Weights of a small transformer language model: MLP 640 squared ReLU, untied embeddings.
MLP neurons of a small language model. Each row is named by its layer, matrix (up: input weights; down: output weights) and neuron, and shows model dimensions 16-143. Each number is 128 + 32 x the weight over its row's rms, rounded and kept within 0 to 255. Numbers have three digits each.
After each neuron's rows, "fires in" lists the words (lower case) most often at its 100 highest values on Wikipedia text that the model never trained on; "fires on" lists the tokens most often at its 100 highest values on Wikipedia text that the model never trained on.

L4.up123:124167205126134129130193121119162134080138124159118124126104115137121129219118100186156159154126144158122120143146150136125166087101216159159126134147132100173154175141165020189164071133115081138109126109127137093162109123106104130084142146176175140141134124134132102120091134141099133101080126077135120109153137151119108178106104130063149123178170165160158135132177126084162113091095
L4.down123:134117098192104135175076092139145176114127127157149106164063135110123146084107140132074154173152167073193120134144135159141161133086119152163085132148147160136115103139080092171146118118060118119111149099116171074123133148176102168167139110157109127166168077136162084208150123121143150132147167159125103109083213150081177056192147128139111135154142117118177114122135078052137135087127
fires in: "who", "his"
fires on: " who", " his", " His"

L4.up615:124100084119136097130190118079181150097138076102161078062148174142099128085113100088122099147092092171141103161161129189132165122167128172125121172122094104178140137134123103144140079180135117088177109109073135100120104139156150132093078123193123162175131167132091140099128112129142145128166159122110127110191103179094126131197113126087117177140141172129153127167150089140121116168112
L4.down615:054111176144140133142155051178090152116179150119121163108138161155128085151161112150124106096134146156096176128114080111150144114093120113095136155109098110098066118130189067123135087081149122125131122126179140114164140101103079173126114169094138151038182092100113078120161146184182131113138193170103110128126137136127131125168070149140086134080166192147109112132122064121121108108158
fires in: "her", "his", "war", "century", "their", "quality"
fires on: " her", "ury", " War", " his", " their", "ity"

L8.up411:156163090080141095096149079132190171147101146147103107133185109062108181084150133148135115139119113174120052113135103217135152117130142144125124114144089053106129117135107042057069131134179165122127128194167101162118174104168107111102145100146145116080157212121111166092110053129119142107173103135120125048144107138116150167109093101105110157123120154148142079128131122095117124130133
L8.down411:145124134121110161121163093119131187095145072134144142186198030110130163116139099145135201202157133135122157176115139132112070126076105074076132137079141140131135159107127122098166142134163113085159162153123127154132138157115128134117156125160126081169150145095185076160173126185087178138132113113165129151136079140116130162072147082122206115105160113101176148096117114101140072044112
fires in: "0", "2", "1", "3", "4", "6"
fires on: "0", "2", "1", "3", "4", "6"

L3.up307:119128116127154063138126121139168170102192115162130193070119171132129113106129132184136137086131156152173133078119167139072154128135134083165169136135121083108131127141173084111168170115070142097143062140077125149107105134173119114120116096148176169076171145122118142158097108142110141142180130194064140145144166131113097147088074129050139117198093093163108186098169137128146110174119
L3.down307:177156145104119148153161084177055103126127101203168108068112190177139182106110127093115111124132082112131113177136139067098127138117058171152110109132130166132122106127137133179146129124112162090132061123162149143104135157125116156151117103189086157122125129155156118151109068109097069044139162090175107152100100115142120127180141115120123102171116139142125084109128052077114151155104
fires in: "where", "many", "the", "some", "when", "several"
fires on: " where", " many", " the", "ans"

L5.up324:146077118124135096159120107139145197141162106173130130105163170153074115133139085118097153193128179167127116125117130071172133170122160151114120119167180124108163100151127102120078124159128100141136130167077111062130053127096215126111116117191126160144151124163119126130138114131129106100122093120146180128127137127137097168161135131099178183161097152189105149132203089122169068126129
L5.down324:116085081095154153074123112087128125105115143095177117099121053057132150127109157081105140136163108132050128122150160121087148147124198133137088137131066086182149147176105076129126137104124180112105117102185156163157123193191116135133118103040143160128125116156193125107110106153099126077107099107144157103085109142146149183100159073146115147155096104167148082088124108071128127103135
fires in: "after", "while", "when", "where"
fires on: " while", " when", " After", " after", " where"

L6.up94:084146167130173145154172109121209189100138075163080124051120174132090130146090118131174148203071136142149166133193155162164208159156205103138121111109082085181125137120115111131079158095137081098136143120118134112212069077061132126130141145135152130134136108105125123100113145115126106134157108119165123120142169194095102119125146109148104131159106111128116098151160080125090069120106
L6.down94:108077141157176181089113130151186170152145142109092167087184143150157138052084111111145106070115127134092161103104168118087166139113070143154117094159150142136111167140181142114100078091153103133104072145166246068160149141124143129151157121163179136131088093128109094143129171094130043157114180094118109170124170097126125127157116093132134146173192126099133092185158108139107112135157
fires in: "her", "war", "his", "herzog", "herrera", "northern"
fires on: " her", " Her", " War", " his", "z", "her"

L5.up23:149092179101103141138159172103119164100131089155143154115121141133091094170106086083120180179149101145101098122168098141099171067136125145196167152162126048136162117157124103115114081066114116151068116124125111094112116126115143149153185150154127148059134118143141103129105110151105182097138099133093154209210112118168182135109118117145078161161117096182165109099163136115153102154053
L5.down23:117129113142079178099198163174160123130133108130180121109151152163139163090152225143131117106110111086103123105115130137123130117117106122136130106134145204142109137115142028108142092143095131148094124119118125113129127156140133174171103099103060110201118115147183018243149123178122136181150181077134127103078149146188117129127109142130131122132155088144088127095133106098137107106155
fires in: "that", "which", "what"
fires on: " that", " which", "at"

L3.up206:131159108106135106155122118125162171100171151176120173182122114151107140079151090102167131139146164117138107078081120136132191139090183131132135125119115093100148129112120099158104113173068138099115124116059122117143092126158107138106136142137111157159111129115152156156099165082080180081132110164096171108133128181104156131184088122114150079210106062183147099093179150140167084128165
L3.down206:158109129153133167135154101109104124108159135186149098152146082127110108185100116110117180144125137136104151170082106122106134117171155124072127133183094139125159120151169127131101152061119162093097140104133236114135118051164130194122144117159109123151153065130188164174141073182165114082130145098096123120105126089134076146094191143161086119114119122119175161085165125135119119076172
fires in: "after", "when", "where", "before"
fires on: " after", " when", " where", " After", " before"

L5.up517:107172139126120156112160107135212145098113146133151125110124112154107146090093114075148127084133232124140122099150140142091152136098099108143153146098166120087101157116129138173103133145177174179129087161130127159120136183123110123033140128175165181185127131142090120109146147118106132117091149120112163089081140093131115197127179151130137184127153143169094142122141115134148128113171
L5.down517:134116111105133109115133084097129140156138124093140098128120095102169148130143166089132101115090110109065087145147126070116166125097079097075164170150132056146105172129128102124115071134089136096108156144139065099179160148077156198109084118115075069069112081084119048155119141165132127126097123074170100146167167121122095161147140094102112110118075154093137172113134101112118150152171
fires in: "on", "from", "around", "at", "against", "by"
fires on: " on", " from", "ing", "ound", " at"

L6.up224:160160148091137147144165168080160168075159118153159087130118216129093149149102099161094145126136125127120129115193122107066152161140094108083120161167141103178112037164164084117099116164150119159117125156135111139176092207140148129140130095180140220180133123153179129125106121168145142082142067104122157139146115124140101118124121140174136174125131098180132112112219089138143114139083
L6.down224:126113136153167140117146120155124193131138145107163146109131060141117211130074140130130184119163104092113143108111120121122178139123099055158171121088164123155130222143146086133105086157143188078092153120119139114096118132086132212141165111133118110170103142079163097157100097160144089096169143135148107103048148132172142162186167208136098121153142075139144169036126096162123106108123
fires in: "that", "because", "which", "how"
fires on: " that", "ause", "ow", " which"

L5.up171:129144125090099143119172109115160184159121162115112133100135149049105162094148073144079141153137139153161084101154151180147149128141135127117117136139109112179143134104112066141137154135170132119112130191101124139166112091116127125125153110126179127108185185177166128093147086150080131164181111198114094057153092093205152177139058094089127177103108140100122103119135108096120115109107
L5.down171:122158158106082125137146096129082136161083174105128172063145091145090157114126097098084131143144073153086165118172118132110126133109106084102132071102093129088152147105132152116170085206206150122130083161128124107086172154146140089095147137153096144087168155104149066136162128150067144081093108081123154096120096168092108199113112150137130100171112140078094149086113128133092078040155
fires in: "0", "1", "3", "great", "2"
fires on: "0", "reat", "1", "3", "2", "4"

L3.up216:134151124152134184098114150119126145117133175138112151142145110136084172124130051170122148143118105147131148109118118102093154142171120064126111141203147139108119192219214087192134136142107140186087111174115077088144131080152157137078118095088106109160089179200104151099168175122094147156111130131083161123138140100157062153124140148121120080148117129112104130165139167111110096077083
L3.down216:136131118138099101152164091099144170139141124200109201129166111117131094068157189078106139080150095129078152095116161119138085113119068112121211150090128131171154101152136109102099149168118079147167113136153161126134128119118114178196159146153184116078159097103111125089108115141131156114097119154163104096117099153109107127153123179120196146142102172146142179122142118216124078134147
fires in: "the", "each", "for", "a", "in"
fires on: "The", "ach", "A", "the", "or", "r"

L5.up318:112184133142205144141140104126150089097210111183116102130127116148167079142177121175159159100117115124120135064173135093100148143133127068163168138148103086098148128157190126188172098158112146155132161184142097060129146122147121127078103201167206163120141110137147151076113177099104136110159143076064174129157140138105101128145152130096106098171080120180102168139115118129153094126079
L5.down318:138121091182078200123087069155197163146120143130142138130111107166197113131084186096135206093171126152103135138076160144102097159182124145155110101105132152108174146136137135158101084129129171140131132131157178131062106109151182093149115151152168159136154176123084136129139089148108143158125117121090126113071118106122084172093122145131138049103082147150036083122170131176140111175148
fires in: "for", "foreign", "forward", "forbes"
fires on: " for", " For", "for"

L7.up51:148187141085121158169093109108193201109194169170143093121086115118106091173155097134177132102118147139115133036098136127128124132127119136152172129158138095115125157157187168172127118096128201150119096162145097116104166119090144126096155147138131171195077138142176130037155168078139170154113132138128178120102144122123075151129180140134133178132127097132119162135114165161175061156170
L7.down51:125119125159163137135154127187195108141104133128094087134137098072207073085158198143121159052192113092079116115136172099120117153168106135128125132087139151121130121127097127135133111163203173123126130105124110188170115133065160164190151090132104140093143098120114165156107139054133110079121110154092141085139139098139125172121190178132153088115170210150078090120088134181148131174137
fires in: "for", "forward", "wrestler"
fires on: " for", "id", "r", " For", "if", "or"

L4.up569:133143124125131196119189083085146175098126129134160078121128130192070164155151145152137080165105105183154146128181173147106196171083084151160158141165131123133120121175155114140130087180173048099133103110133073094174098125138138112068110050106113126166127133130092120111126181157097169184132088150096120144142074122144096133104155117114093189138106103094121102188193119151140127119094
L4.down569:141135145119098121154099081104142094077104104178134133125207110099140121122127101073096060145047150198121178154145171100064159051122134069149138086098194098093170109110127113092148155140133138101117128154219155074135123104140085122162071161154115120119164113076109106146142110108129132140129111099115112068101141156144111128138104082085133144089085126114125119210145158143114112124146
fires in: "the", "his", "their", "her", "a"
fires on: " the", " his", " her", " their", " a"

L4.up132:118129175091148108134210105131153140100096186142104084111123120160066173083128075125142148162155134165125116148164127138180189100075159154136126126149208110148123158140175071142138136138080089152122137109107112111150074121131099114169161043144104120119151136118080127139100090157086137141118122173093086107153132154128134166143136156096160166123124147083168190171118106043129095141176
L4.down132:182104164168134174135100070140173092106136128110108113122125141155084191062104135138071135094138114117046098142153154162119209157139090111122115134155150180106189122144135073147114128140105151107102119122107178111143116112171067124183129118212158111166191089099147084153089112115190110149104120131092120098146145111076147149079163226146131186095131134097153120211116123106125134151153
fires in: "his"
fires on: " his", " His"

L3.up90:112161178136116086128136123104145173127167149201102103136083126129141060175147089092080111121113136106155143121080118133057161169104095131084119131124154111040162162121131125110084097159098117176134130139127106155140134114193156129114157058163126138122136121169144119144103179121159154122148122167116119115109094182173091177144143147165068144174056047183139164154190190129141063157148
L3.down90:150098104134118134139115042148108165130115158142079167145108077137130078202085121100136146153167131131148091146128126092089118161140166179153154094157166132136177081180150092147087148170165137066097151112164082130137101106186109154084077145087153135161151107141132142133072042164092064055117094107099144141135096109097103158109097163175111106158140106127101162123126118143132140188170
fires in: "after", "during", "with", "following", "despite", "within"
fires on: "ith", " After", "ing", " after", " during", "fter"

L5.up342:129203152132128104123139151112135124098149096143140094091132150133139200160107088083168170104138120139154108127160136145080114124146217145151139156145085124149115142187208094190107115087106109089079145161106131112158134123115072122099139168124119125137156143184163125124092132122062124072115129113100166168164139200139172136134171146138142211132061081188142079107134121109156130069093
L5.down342:143103077134099192150131125105098129115100115211130127140175118105098153133129170132148149162176124062108177130129143181123085101150147091157166123136172153153111163106111107149166092141136156125089160102155142125115131109116096128124140142125130128171173142124114000176170098154070082128140210109064137130134170170134155101082122122133123147177199131136112169054135119114175140096103
fires in: "that", "who", "which", "they"
fires on: " that", " who", " which", " they"

L7.up136:125132156113118136060118108112147106123121174156122083173073120146143095146175078110144063113170148116130174121141116157064110133121088143113091143104147068064126178154166104176115148177136135156082116130159100172064110135172084111086190045094117129125153105154071124132108194133131163130110199122090161122098151103137098157138155152124119188149116121067079175130134185118131124115152
L7.down136:140155165086169136122114116119142066166143119104126121080057204149159114135102152078181106121136168117089102109112143139092132125136127153110114173108087078118171128094142156073092141111165143168109124109139117088139117114181189116095089177161119106092183144106116151095140106156156127096139099129140175065144069123118040089135145073203123088105167141104113097128119109137122109198150
fires in: "at", "under", "in", "from", "to"
fires on: " under", " At", " pre", " from", " at", " ex"